Weights of a small GPT-style language model, trained from scratch on English Wikipedia: untied embeddings, 709M tokens.
MLP neurons of a small language model. Each row is named by its layer, matrix (down: output weights) and neuron, and shows model dimensions 240-367. Each number is 500 + 25 x the weight over its row's rms, rounded and kept within 0 to 999. Numbers have three digits each.
A block is one neuron, or neurons of one layer that tend to fire together. Before each block is what it responds to, as a language model described it from the Wikipedia text at the highest values.

Responds to: Geographic location phrases
L5.down241:517527480511523502469495505495505454474520527508512499512494507500522529480422501501500562505479447490536533535492465470512513461505526537494499533498504460513507584497519515496504516485492511523489500461525475516475509517475482506521475500494468522491506480502507522516517486466453522508472464502521511505507534521491479498483521515493511530490482503484511486490524525510518511500503
L5.down577:532497474489523487489491534497515491440502484490491507496506496504480483482529472521511492544496533501527513531465559528531453469541492478510489532462477505534509497448533533533504519503490491484489514495512529493499460486548557464499466496531493537525498509517527495467488494452493478458454533498484474488510472491540496476537480538518554493505470517504503480479516461483485472474516
L5.down687:466500455508499503493533508526518520460514504479492488515524515489541475546520503540537492460478523519464488498474506500484486461544489537549520499530509527527503457487516485469522550537466480473479495485512485486500488533490488510452451481490465538492493528507485501465535508517516490532500534473532470492555551545457502517463502565492505502492488503470467502516521496439501473486552
L5.down800:508524471492492489538501494498538481472500533509488510512495531525512519477503503489487517518545520403513525496509507505473489513498483526510466499509452503551533495537526521523505502507534457484516481506476485502463495495507464466486503531490486488526489522466505505453505503525483472496524562494474535504463519536500483453462471497491504513487469532537529520472472494491484513509563
L5.down1236:505489527499552523465510551512512485493488474539491507514493496486502508510522482452512504501475509499472500496485485465505510524530531472464504526522485503499507457488502512495519487481553503469513479553546474534469487471561515546498519480471489503501498485526455489472542469477476518527408521479477495502530545538498498507513503518483508498497542513478499486531471511476522517528501
L5.down1532:467485472553483467517476579513491538516446476516528526495507522488522500539470517490495534484468525459538494517483500524452468476525495497480535484479514447517502473487496469530516499463497498496489450479461516528465482511515483503474509502499512495473494495513521499498473528510531524521521578519503551513476557502475488503521501515470437521498475485499470449535514516483526535498565
L5.down1998:481508504491511514505501527488525493525473527494483477527508498513530524486506460502497479495445525499458514488468444503519479529530494485539519549499499510561520479505481485489503519471469488505486463516489472536530508498436504502540522457498527492540492503536506515481549526511533499486489505493497503504506488477504472491451530548488503465498502464503479534527494556465494497494484
L5.down2002:546514517502503516493468526512457517546484509523515474467530529531498513459491468448543517502498486504479504538491532496527472510544504512508468516499545491495484471503515480555475481477493497483474461501500491527505495497474487518521524504492501533510477467539522476471500525470521512511503536513479505500510530539494497512493508541497491488544482459496480461517517507473506580518507

Responds to: Date-start tokens
L8.down2041:475513491462565523497499463473507498544492529482463521464495541478491496506511527491529459496546535493512488500487501514475528493522537526490488493516505498541496505477505418505508427518498474481465521537484510502512509493482524489519456482522513517477507547497491491483494460515504509507462492516480482499484516510506484500500496506476499480478501551483486507505513503500525511481451

Responds to: Introductory phrase endings
L8.down615:533493497492489494510538486525484473517491480516504501466499528457538476494519481496501501478498512501483503478500494502477491500472529476465487459514466515458469525491563524445451506498508456519498533529504475527478495514539487530509479520514511500485561514543509524503479499512512502474473542544489517483460539507475499492505477476510518457497514505489498482528536471510499522494506

Responds to: Transitive verb endings
L8.down1811:493506494508512497525514487529495525481475485543541474483517523498502521511463500503504493479485531507471541489433501527481537501460533516479525488531509500496494524541488533452507478495534504513491522534426494532482508521461504522477468474537493506475537530509522480521528509523489485521529496546521523507475465515483496502528513495535541473466512504487548498537514490486542547528531

Responds to: Encyclopedic lead-sentence words
L2.down35:500477514521446491508505488507500490503475512470527490510445554486495508480459500499500493494492465521536509503527491458519548520492572499506510466502452500523481517515532480515509501529476460511488492488505492519497476541467518492493478497514436503476542516506494518501476538497512498524462478475493504447506491501566480491504487559529524537482522519492522515515504527461550530483530
L2.down297:486482499468495490482449527455503519494502483498489499532478512514482528463495470476539532493492537498505504511490490500538527482499500469511497458503446523503537513439455498482474495516537528522470494469507522561470498439501502464489519491477499508487494482542520502514489481481501495506487515501481487518527503554505458515509505549527562504436499530455506519522537521490521461492526
L2.down678:475507513477544485512532493534485499501525526522475524503484531504494483490550497529521536533538502444523491526512471492526495553471493529500530459514522505556488519532561506501543484481535535514505444504471515505523542488519535511498515542480492501492510467494523515460559505463513488451499536480468517555468533521491478502486456560489480441493509536537504483514423483503482525491505
L2.down1713:524522569486506519469485526478562564476505530484480509495532503494469470557470494544466508479440512476471504517481488499504524488478475478496536529480496492492489491501457478483505541499461493540469533481527519509493498496469494533457488519491485508548515520523479539537500531514523522554487494532477479519506483498497495517490498487501517561527494481485506522464479470475503502500483
L2.down1857:504494465433509468536475565514465511487511488539490459493473494503494504508519521518500499518522515527552486486515483502520464520495569537528482515474522472501514491519519550480506495533469484502523449490533491495493462482498490472522493518498547494519517491494500521513484478470503510487488504528498475527454518498485499454521487535523515491496437509459514481482511522461522491499477
L2.down1959:516487535486452496506510500474502468484508520493555493497488529504528562535492518509456480508513449506480489490484497530484511555502510488480507485513501505467502475513456494479470496532496493514484520490437524518474530451544513544467531468550516480495527529507490473528522513508499511486511529523548470495510494517481509466519530472517482523507524495488486474514536503561453450489532
L2.down2171:486527490526488540492497536504468518460505526522484501483501565478492527507501484495479485454502499462531494492491494508516478479494483460545493469504491471509549479448458488468507500503500535502525545532496507463512492516484465508477528505520503500524470508492499524510509491456462526493478465496513530536476512498488468476478443491504488477477519521535521489492522530498485541503481
L2.down2286:469525494481491477494494519470477501518491486532493482500478476481508481496502474507549488483526449502506489537501490488526475497486527492540512517505497516485514473481504490496520507511495462547510520477524479551502475534472505516506527503466485508474552519513513509496515484430540496545468494463530515493495475547486436517528492473526502478503521502499468470500521483501493514478485

Responds to: Dates and list separators
L2.down873:512506490482474438482504538561493503487528526498493532515481518504501512517484506455458462489487493520478509500478476476441497492491462576481517467557496486476506509478499530510519472478496513518530518525525474498505558534455487567501479516522510541485500519478539486488505527475521476496453530505479505473517493467470518465518534500512509507548505573471493481481477460493549484466522
L2.down960:508476482510499488472466473542528455504494498495485553541510490509558520434518504447432495499498493511468508530513524483558491503548485506523478540514499471519520545483500493468497508521503461523508505545467528493515528503499469534484493483542531504479506491527477487478514520505479519523465495507522474446477520468495504474526503480506502453473525507507487543445489486549524549539505
L2.down1229:463477467489515447497473481512539512509500513483508504513528495521481454482513513511500473498550465492512487509479512529528514527528532534526522493572483559519502522523499503485469491534478491460516506563509488490490511468473503507491473496486469529528510520475519510477504541508481536508483474510498460476483514486496536540469470460485490490521506513492531466509474470475493529506476
L2.down1303:516514488467501467515526517515534489512493502537538494445501496497488519535497539528566514509479504477488529478503497509489497528529508520521491493558499487449487505538507489484478533522506473517551453492509492505488513449498516509504506508527505496519544520565528524474507482456535460523502490488474522463426509527517534499532492490508518520532516488514519490517508489488519484529507
L2.down1410:502495516491467490490440477496497534503495549515507503507505471498493501464519493504454469482520558497452513541494596523505470511501501523530516504508458503521528530464497503448453499503481483544517539490513496541506521495452512535491468444507495474467498532504487537504477487507441530495443533467532483492459435471509546520509521485475505501525473508493506472497496515459479519500507
L2.down1564:476504485480486524476512524499535500496460500515497481501509473522487489466503507506494517477491487470508535472499457497481527504523521478519492506526482482481508536503465514495491520525496470506454485544448509480470460470511470503502509482506514529504491482503508504488436516486471516516523521546495488486500492541508530504505506494532475553475500579480476513511521501500520514491484
L2.down1931:500512477467470530507517522494491504529537484519496471504512484445484430526515541547486508514499504517507537472528486473464490489498506553509518491526464524488467510491495508486505491482489505517516510531487497427505495504495485514453491529473512507494525496541495507496524514538510499525489482556488484491511519512504538485520493526492471489502490541494502487504520467505484480490508
L2.down2074:501503530466486543459482483562547484521502495470491526494547511563478511515473512446480470529514480536498498525516489498486486530501473563526469485523529473556468550502481485522489494504488484504485512545512468468517545513514497509493505491495514513453470493496492477510486495587533527504472471519485494476451501457496468516479447523458489524522481498506516504478470484514491487446489

Responds to: Word-completing inflectional suffixes
L5.down340:514488503460544508494484522507493469526513499496489531528492477485478475518482503523467488500472499520507496506516503479483488533512559527474561518490462511485491486514539509487506464464565554494491510502506489510520539528486501512493513511531532488521500502484537509514501500510459517479509480499554501523514492467444476450492472512474529499471526480497446494484478482492518485515548
L5.down425:476523539490459453504493454497461504507526517468495493495551514530512494509490506505490497472504540487481495554490489476498468542478483536497506537502527508496520486462537520487472456502540474504474485503456479511540549529476516500546520486502517502518498515517538483500493503459464563514506484507450507482518498523485486482496507474534518548473466466508510523470530490531483471473471
L5.down597:491496500485480484506487502485468516485485497500503489486513512517468539475505452535491530501504517486476479488461485489540507547462556543503511519521503510493465483504529498497535491450502529488508496534468513489449501487480480481498523483545440502517499487548487493479495520511505508491464502535507535492500499547510547500512498512521468492510504487473508489490516498502459488560495
L5.down812:450519504500562498509485534505501498495514514499478520537501509569540472491493493492532533467541571473524483507493515476473489487457531510495523473460512495489499528522500536515520530516505523532521491545497540541483448483470489518510504480471458490509465481529525530454496499482532499483524545498516515506478473494510457493502496464523494510511496484485476517463524505511485478504496
L5.down1330:472467507494535520482515500509510487499502501527482506536533503447458508508492448562488507508471514481477502484518519516493461503518567520456523474480470470485452481518518513436518459489513494508468480484525512522506506486499510526497519518463532492474458503523497519476500552486453532468488490508507453492485480502470499479493516499498527507519512493487522488469532556470480504499520
L5.down1526:459488522512476478517495491485515483506523462519537523498491531494512471484483538499462492472468533482521528496538473479478514522507503505524522510543509496537511502448512471492498540501483511490513535546455527518518442482502510504501516491507509525503515531468484481519456497489495484464497493468489504473528481527526503445529502531511533529471513505449497537457458490487520477496487
L5.down1804:472462508516500477496502501459531515517448492482471448506497529461498493491516486522483468514471503490505463503522475493500471541492515476501467510505478513476513508504493482482499470487494537491476505510453483504482439524554520539492484554497447499508482492518503497497470516464507474455457525502511495484547504528458530488525507545528492467505501513506509546493491529487503488507484
L5.down1831:528484514511532515486520527499509486483510484479480475536493518457481493493436518527501501470499510520496539533530528517463484519530517497513513526496469527490496517496494483497475502497467467542481515526530439489519457476504536509505489524503503517513505503488508505525501495476482471516532515480499508498475522466483522504491489506522537504450487508476501525511540549481548470500486

Responds to: Pre-value separator tokens
L2.down629:460478487531461495508506490479527519480516541495484511493537501478527483520554490545517499480495479545479491478480570468506483477494466497479467496498477527482515525502508545506528488491506482521481518492487509422525477492531553496522484494462488494495515533513502522518500487469505537442472472525433475495536493479543493517509472518506512493479527477492501520516525481475487545507491
L2.down795:493506508488527544487478547492507513485531483491513484524526463449566489492484443560456467472517452534468518504494527526499502473552553503458496467497492500483493523498471482480460496452483489465527492504514440514495490547557543538485452484512465482502478509492502517496513445463518544492507503493475544509499493467544535526509479477485509483486490491486498514493498512546531485468485
L2.down865:496492520480463500503506485555535507496462500483481484470494445482477507523527482509532459499482535473503529481500457518452459491533516517488520505505472489463552492492471499479493470472519483503519441491525469471502489535538461479533486489459488467483543523460497522503459515507532533515433441535534477491512511465512523487508486481480522470534553532491478491510520439519481520529490
L2.down867:486499487488521507508506537513469477528504462544488512520488462549486484450553481442490475545504511487501504554475516483547501463490516479452538476537505534527506513491482499488482516520517485490517515471496508487500477505524477491510538516477492532491509528524508511511474514524539505481471557539499500508461470493489509504523498527514509471506516472480511519515489504510524509482515
L2.down972:530490508485499503473475540490517509531454515527431500493521469505465527484476524520505488465476513460511558501459515511455479495511525458542526521469488510492583530462497522431486488481475503499489474503468504463487495470527482526518487527481458510481547504534519517454491504505488519483464507550499510491477512481515519448536476523493497479543476516488497494482517490521546512536473
L2.down1289:462452488491527487485497491568493517483506515494463495473523462483485463499480479544499502482515485512533526530503529449465471530515544515517505486489509476515485496533492550530462487493491485459495476478488504498555528497553492524522463528489485516518531530497506497477451525545491559440504532490490474506492516462544523506496513491471550463500503521525471500512490483482503527514429
L2.down1422:456476493507463479495516537500505408494493485530487451480529477470504528479501541465507520540511537529503525512532532472473490534518508516496517498492494520461518537499499511469502489500499515506559475484486472445474518529498481505508509515538473522502477514524490510474477503487484498513490481507490512508521539491540557478491530532511493459514528493476466501540496468492543539487440
L2.down1603:519512452499493484488553491518493526498521526510504508499550514484519492548521493551482468502529479524525526476508469476455516491487496539473526473499488489480475479495469562515518494506506481510517518517504491450492510488485500527480504507468464545485509534474464523522514538495511549468493498520455489521506569483469481483471497520484488493511508498491494492531471501456476476491503

Responds to: Non-English name fragments
L8.down42:479498469487499539515494495473547535535511503473493499499503480480536491524496531477510500498543497527520477502506494524500512500502500499457486506451526506528519505493501480498482529500436469518532494503515546460474507492520515499485491534491514501482485491448521486507472507482495500490494526488507465494505484490562557497517425555507518525473502493471495452442514535494482519487484

Responds to: Capitalized name openings
L2.down69:507480508508521549506534483502484530499503465524524469472513476482522500545536509510532493461507506483565510510506507486523490490478512497524446534522489492540512477509501469481446527481520483510486528460515477525511497501528527484437537521450519513493508492462533543516512542496512506476517520490520523477486474479480510522508498504521511477499557508490482478507481480516530480522460
L2.down151:485486519499510502477515446508488506488498498514522436451523467495538486509475513488492507508505513508548540514504525475521511493465491514511455525533508473548521490522480493506488506508464495516502501486519517499506482461538523494426549489489494534497507501500545492533509526523534506497519504518516519491503510483490467516503502482538487495532534498504475500486515466522479505517509
L2.down684:489479463498534493535493494498572521496503515463492466502511516509479514488549494492455528505499443461507535472539520493551527523513510470502514506509539491546499502452518521472505487507482499495499496511460507510478503523536522431511477508493451493475529443531465496493478498490528481494514484486499492505538519523459462480516482468518507500517514502523472490485485536555481489556479
L2.down1030:506492523496477537451504479517477517478532502508523473489501452487502498496506477482535505488510508495544505553497548480524511510508510503512442493543497491519475506503447531492438483501482499487456496514509526528537498455558542462467517511452517513452540465488501498476512497476512512498507522472498526487490484500483486513491483518509505496496541494508494490504478469531503502442482
L2.down1142:469443494465505516513554495493530486498498515482511459505521479514518487478540509474486490477517440499525494541470500489503510521473492533482475505506538479524478506462464521499491493500469469506467524515479510502508511478532517480511519506477535489449536462490507488477497498510481538523495523502498527520535518511469499533533502477497508536513522511532517475470488478502498502467483
L2.down1199:479457509458481503476552475526516453493488504517502510490510475522535475485533502464507495471502527497522427490472494490489504498472515534479465493497503464496461488492502492532513456506481490462497490513543485506525486486539521497469479516451506518461534447476504480497505496488510487482526527501501552493474522529458481483531469543515482503515526527495487478519513467517518524473513
L2.down1421:487500514504494488463526442504485542487502502519534455480514471494513478519502490461527495501512502498529536510497541465551499503508504507530426540523517453533498505496497511519460501502464493502459503506513514522515484449556526475446549488476481519471521502480523503498512514494541496498513497503506516481496496502477488526518485482549462500508534498510469501512517462506487514511472
L2.down1943:531455496506516552529507498494520501496496485529533459487503501461539526533485503492521476496490511493557549518505544501494502508481567528491455553505502497494498487506511480496481469467498512509491496461477513523492492473515501500500547488465530514486482496486515524515482524528501519480529525513519505497526470520496556490496498530496550531522530533505517476525477483511512506526473

Responds to: Quotation lead-in punctuation
L5.down634:499485500494468454482506513505519532473502502523504483478508515492554489462459493446483526503486535485526469504495457466475462483476540554458529525498494525527465474476510484493502474536465520505485505475469521503502528538451514507540494525503527474520518474490436552491511498523516511514513501456491472478537475479516498492495568503484492431528478486501506524486509558492515535489500
L5.down925:505538462466447516475491558508469516489520501485506517500454509482479525544480498518525493501496499472527519449510480467512499565526509515512496506467542549558432529513477493503476507479469559507520484513505463464467515501498515481493491467478493500491528474525500524536444505532549502510509479498535501507514519505516511540528544513486533504530470505520509493508492489495483479484528
L5.down965:504488504511555511471515517487518492510491532493472523525501505502506510481514503528549500497552506522501475466506495532473523508525455507508529436521516477477573461514491517510458526494473497506469481521479546508493517457461500504490517520496508482466529514525540539497483526477506475535510467449441482522537482468492482489459526492516480427491519479454492487476511481459487466464517
L5.down982:525494498495489498475472543484473515456522486438512538517481549506475467506557489505537525525489497511487479449459472528540514488497539471507463528474516495507566477532494539475532480496493541536530517518512493489462490514506514481517530477500525496448548459516504486500485489510512481507493514499496528488518499480514452493516478493531507500512508487538508514474502440484510467477493
L5.down1375:492493469550484523514514501510500488500503490496510460502550484493486496477458551510488473493474502485495518476497520455533515504502507484506470454495479469500501494470486536560527500469529450514504488512478567517509537478490516479539454515488520487493503451466522549487532491507510534500504542539481503512483533519481504516464517528477424495508500505524520496486472454518505494513541
L5.down1745:527491473517525482506480498497496543489526518506469499512489497513489476516451493464437540507476505511508491514514526514522476470490498486486511520501439492509468475497526505512488523540481533489514527472515510450551526530484473513506493497494505510471502536472485458519532489507470514526480479520510491496525461518492409498504524475544551527518496481518511490488472451512475496500513
L5.down1892:515484523484505538444509472504512523466518520529485497504556485483506504483527507469488481532526422505474497542517497501532499510522515519477508477498458494498506564477513472491477506488547514561495502464532506515473490491499551461469502468456521551447501494539485524477536496545480488521525491476527533525505549457488448456499462492531525503509480488480466525499561495507464522477532
L5.down2027:586497496496530488472485489540452492509483509534479558511535515486487501495536501499512470491502465469496519507507512515537495533567538473472499494508504517487455465468447499475516539465505458532504561474494523486493523501493495514495503438412488472494522468522487528486522508468520422455497505510518529504503503515536477532464507473518491503523504455488496502498449483497506519476530

Responds to: Start of bracketed/date phrases
L5.down703:486551477509521492511460511491501482517515464522529501490496514451481541486485516490506505503491521470465482525499520506455490454493490506494538515488497500506519573526437529525528518496554534510537507484491486479508503507456503451480457479500521487483526485492494457480537505490533491473473482515473459516503463482455504495502457451517522434496495464473474539467492473507510477513488
L5.down772:493490505514515510562434499454518497526528486503513509522456488531479532473532492521478497478521519512477488449450540535511499486505484463498506456485481484478496486514494519476488489509505442472516489545509479480525523439464572474510517489436457509562488496539518478520507544480515524484446484533506512534486476487499514485528477475497525500489467461489489496538495503488539486484513
L5.down841:511482490553476506540496557491491506515523539541513516479505520495466486479524505464559530480514497476506496442502485454474483526472517514523485497495509508527554482548482521460476502509481505527469467471537513522521456500482468472480506519489537509511497529471499442521479510516489490532519521518520532514514517527499510523489527504479500504458543498498493485508497501491506484449513
L5.down1048:483528515469485486513470541501495474472520497494497537488456496494502469513489509483474514522505499498521463522515507480539461435505531479479499460527538528487529482472533523497471497470492528527474464503503517492451507503490489533541496517536479478491480498481498474524476509478510452519496515458517521483481481492522475509493528481515499506471511501496525478493509510495520482531476
L5.down1385:496457499521562524509482535496491535509464512534465489495503562480514489544499517520488504505506543482495497485482439511497502491527585560469478511524502506526495502489511496528488521464530528509521480538463479458480481508433481442456522495525488466499525490454499510498487539478530478462487484518501472502467525516499545508467521509531503495473511487454508506479519504522517510509501
L5.down1685:499476448500523458493464500488527525549459513513490479493510534507511495452494517512496586492483480505503509495484491479541497527486537522495489503524491491430536520458471512486489528499486517469544463516499534519523518515521514520492511541496498479526506512473574550505485542461468481450508518470557451510475516503544504509492484521498474529487466466457477510488524546511545509483486
L5.down2261:511488475505489538478527540428513560490475532496536486493514529446561511504498534517477552507477485516481506499467457495461516473520551535475468484476529510471561496463488469484500481484501513471539503538490484486514466473512534495442508508494441477528497514461499471495488513467503489467498474477491471538508525493527491508506537550483501498473488534503537518581539526515542500458456
L5.down2266:497530507514525524501486528507523484508490452494478465508485468495507510478536491506483488512494507477524516509490531498450540492497490457526500512542487536539570522507537537523497526509463557480546470503509500474493501499464528478466475498485455491479509461494509500524488459518537497488468490524539515452531537492486521513493481491470511494506479502480526519519491479473461488492520

Responds to: Word endings and heading marks
L2.down189:536509509531520465548493504502574515521520448481481523548544529490524493468476512510495515506514544532517454468521499517504508532511503499522497503462474510450499506506513500519486515464474520542502507477525489466457512518479519489529526492504527474529513486463501574489485488497475453463474486498498525510490474509541471510491505504522484514467480527502550501502528488477500508464496
L2.down522:500490512484486499491461496501507519512510513497509491493536476492542493487492490477490465536494479510466489514463486503523489535540496489506536498496478529467556551507497495480474486445487578507459463469509523504494496488481524503546581485526496507542498478543473545480517463501463461469479465525494509522539512544502471496474510470524549496517465485497520484464504508510505503498481
L2.down1007:511473445545477501510530486475534470492508493501502512554522585521506516455502491484532557512463517544519464456496528486513496504494445497485474486499496469518507444458545504492493511491486513514490482477537517478508473529501513496487522517536483487489499501503493490511513523527486461518491520471467549504450500439534483519534498468516473522495468469464508516533493511481536491502525
L2.down1025:519526506563544489479492495523473446526548510518495547540486531504512502461538502457509533526487524523484499513548491479465480489489457538514499485472518471518491465482542493485474479521510484502514524506492466495490492488502467539527526529499518502515470467454497492468527481514504517468455497463486563481531501515514483502499486481511525513551505523473517487496532533511533549508541
L2.down1251:487490498477463457504489496447491525487498487466468484494493525549504472465482523486542547515511502513487497461482532473554455524475490482485520521454499508503483467495516488540522449512491460483476526483489475529476450506525526471533547519520469536491483499483455539505514464485479534473514523494488498484500524526484512508512528488550497455505517502478516489546489499493537471565533
L2.down1566:525542426450453513493495482467533510462498471511476504489497500456482502488439492498475559503511427518514495542493508535493509495523505475497525497501470488493523576517509481536526544477501542505506523480497512477479475473521541478501458495515478501504498489532508523507481509478458519493516472484546533470487495501571524556510515476508502473454503505515512521486491458445521493514569
L2.down1723:513467507472522491491498517565540489518474497487552505500454574473469487480524517523491493496534472471510483507473437516469483478464506499515473535513544540499484487497495495503490474473532471524489475478489536478543458514528532527500485583500483498486525482516482470512552524477555482494489553478492499516465501517506497538449545476510490499486488508488503471469487517499508450528517
L2.down1865:461517477508469450508484458499508523529493520513560502489488524582490473453509496453545533485478530535496485483466512457528525496474487504538518490490501467492482468469526481504487507529533492465511466461523498530523477516560525492496567532481486547495442471489464506526530511520520479506539556468484487514488492491397513501485450518480481505486502449506500474486535470536538533504518

Responds to: Asian name subword pieces
L5.down128:508499466481522465511517477514519523492506515500444509489488503474499496483508478483496505516535490486520479493505499508544483478492470459497485491509489458485499512506459523491554484511446467472539455490462498540503508518481525528490497544517514513493546508528480524483489488503434476494472483524519498500487493486457528499512454517496497495508512525488519488503496492557472519509520
L5.down490:469482508524529499479492465534506487494515472522510469481512529525515463510548561492472497485535470530543515470507457521546502523461519494497495484511502553497490526513507533510526504502488493483496502457501488535502506520491514469518507501494533503507521477507486536508550510516503500494462508514467504526485506475449507508435517482522507507476539535490516509476486497542464484528498
L5.down494:496506473529557515505468501491455564469449537500468492488522486446527473492462515490538524477525503482498418553521493489485449461511479453475504493520513483476477508486479519450487510483467476512502477518509491522493491497452456511524493578513527499492512488510495470480479488475514470521478477527484494535504483467496517504499448504504514484471475522476473543463525520548510485529502
L5.down636:477525501511461491505514508480515517511509549481487495487499480478485485469469539479494495479509505550495525512538493503518487528520501488493472452467490501490514487475504504443473530478480504508490468527530517511508533473472469494547480476475521469477508534505477509531548468462495487532513494480509525501571493487484515529486516489522484489490486483508493498509494470505533500491502
L5.down1032:532515504493485495474517510457506511510490526493533483520494482515521480475510492501477503510479512547493482506515508495533554465533491459505540520471542475475461516487473508479528487513578484521491477487484466498498462519520516534490472502475552481514494465497474517481490527576481489473478472502500504545483492504467454496529459478576520478493496481525531480514541469540476496459505
L5.down1364:511538524510555473476525474493495514521494498518463492514507445490479505488517491494497480490508454514502503513498511549542490448498499520469518507506535554497525497498454519560478517484454476566511487477549513527467485531547469501495469518480560520511508486471449512526492480473484513551480490508476467494497524479497481541520481513494477487504537517493523530498483470474487488474520
L5.down1511:485473497518502501503451513458496517517498525457490463499504480480498498491452493522484489475503504469480485520502500481482492461525499503496485446535507478467492503479456499510549442549499510464444489497515473523473466532488506509548484502452456517509503512554489507476492496477522485527491478514482469507548505503483460491535488501475475515474490496467524542492548502499524480484548
L5.down2054:496523494509496494517486490489505465484518500510483537483473487545474539545513495495463529485514485499512530537469503483516460520540481486485526507459512488474496476479430467509517484466572523493534536497574470529495540484477537485507528471492452531504453565501532495483509505488495450518493474508509522505500510557535551515525517491524473484505486470505473536498479485479525504478522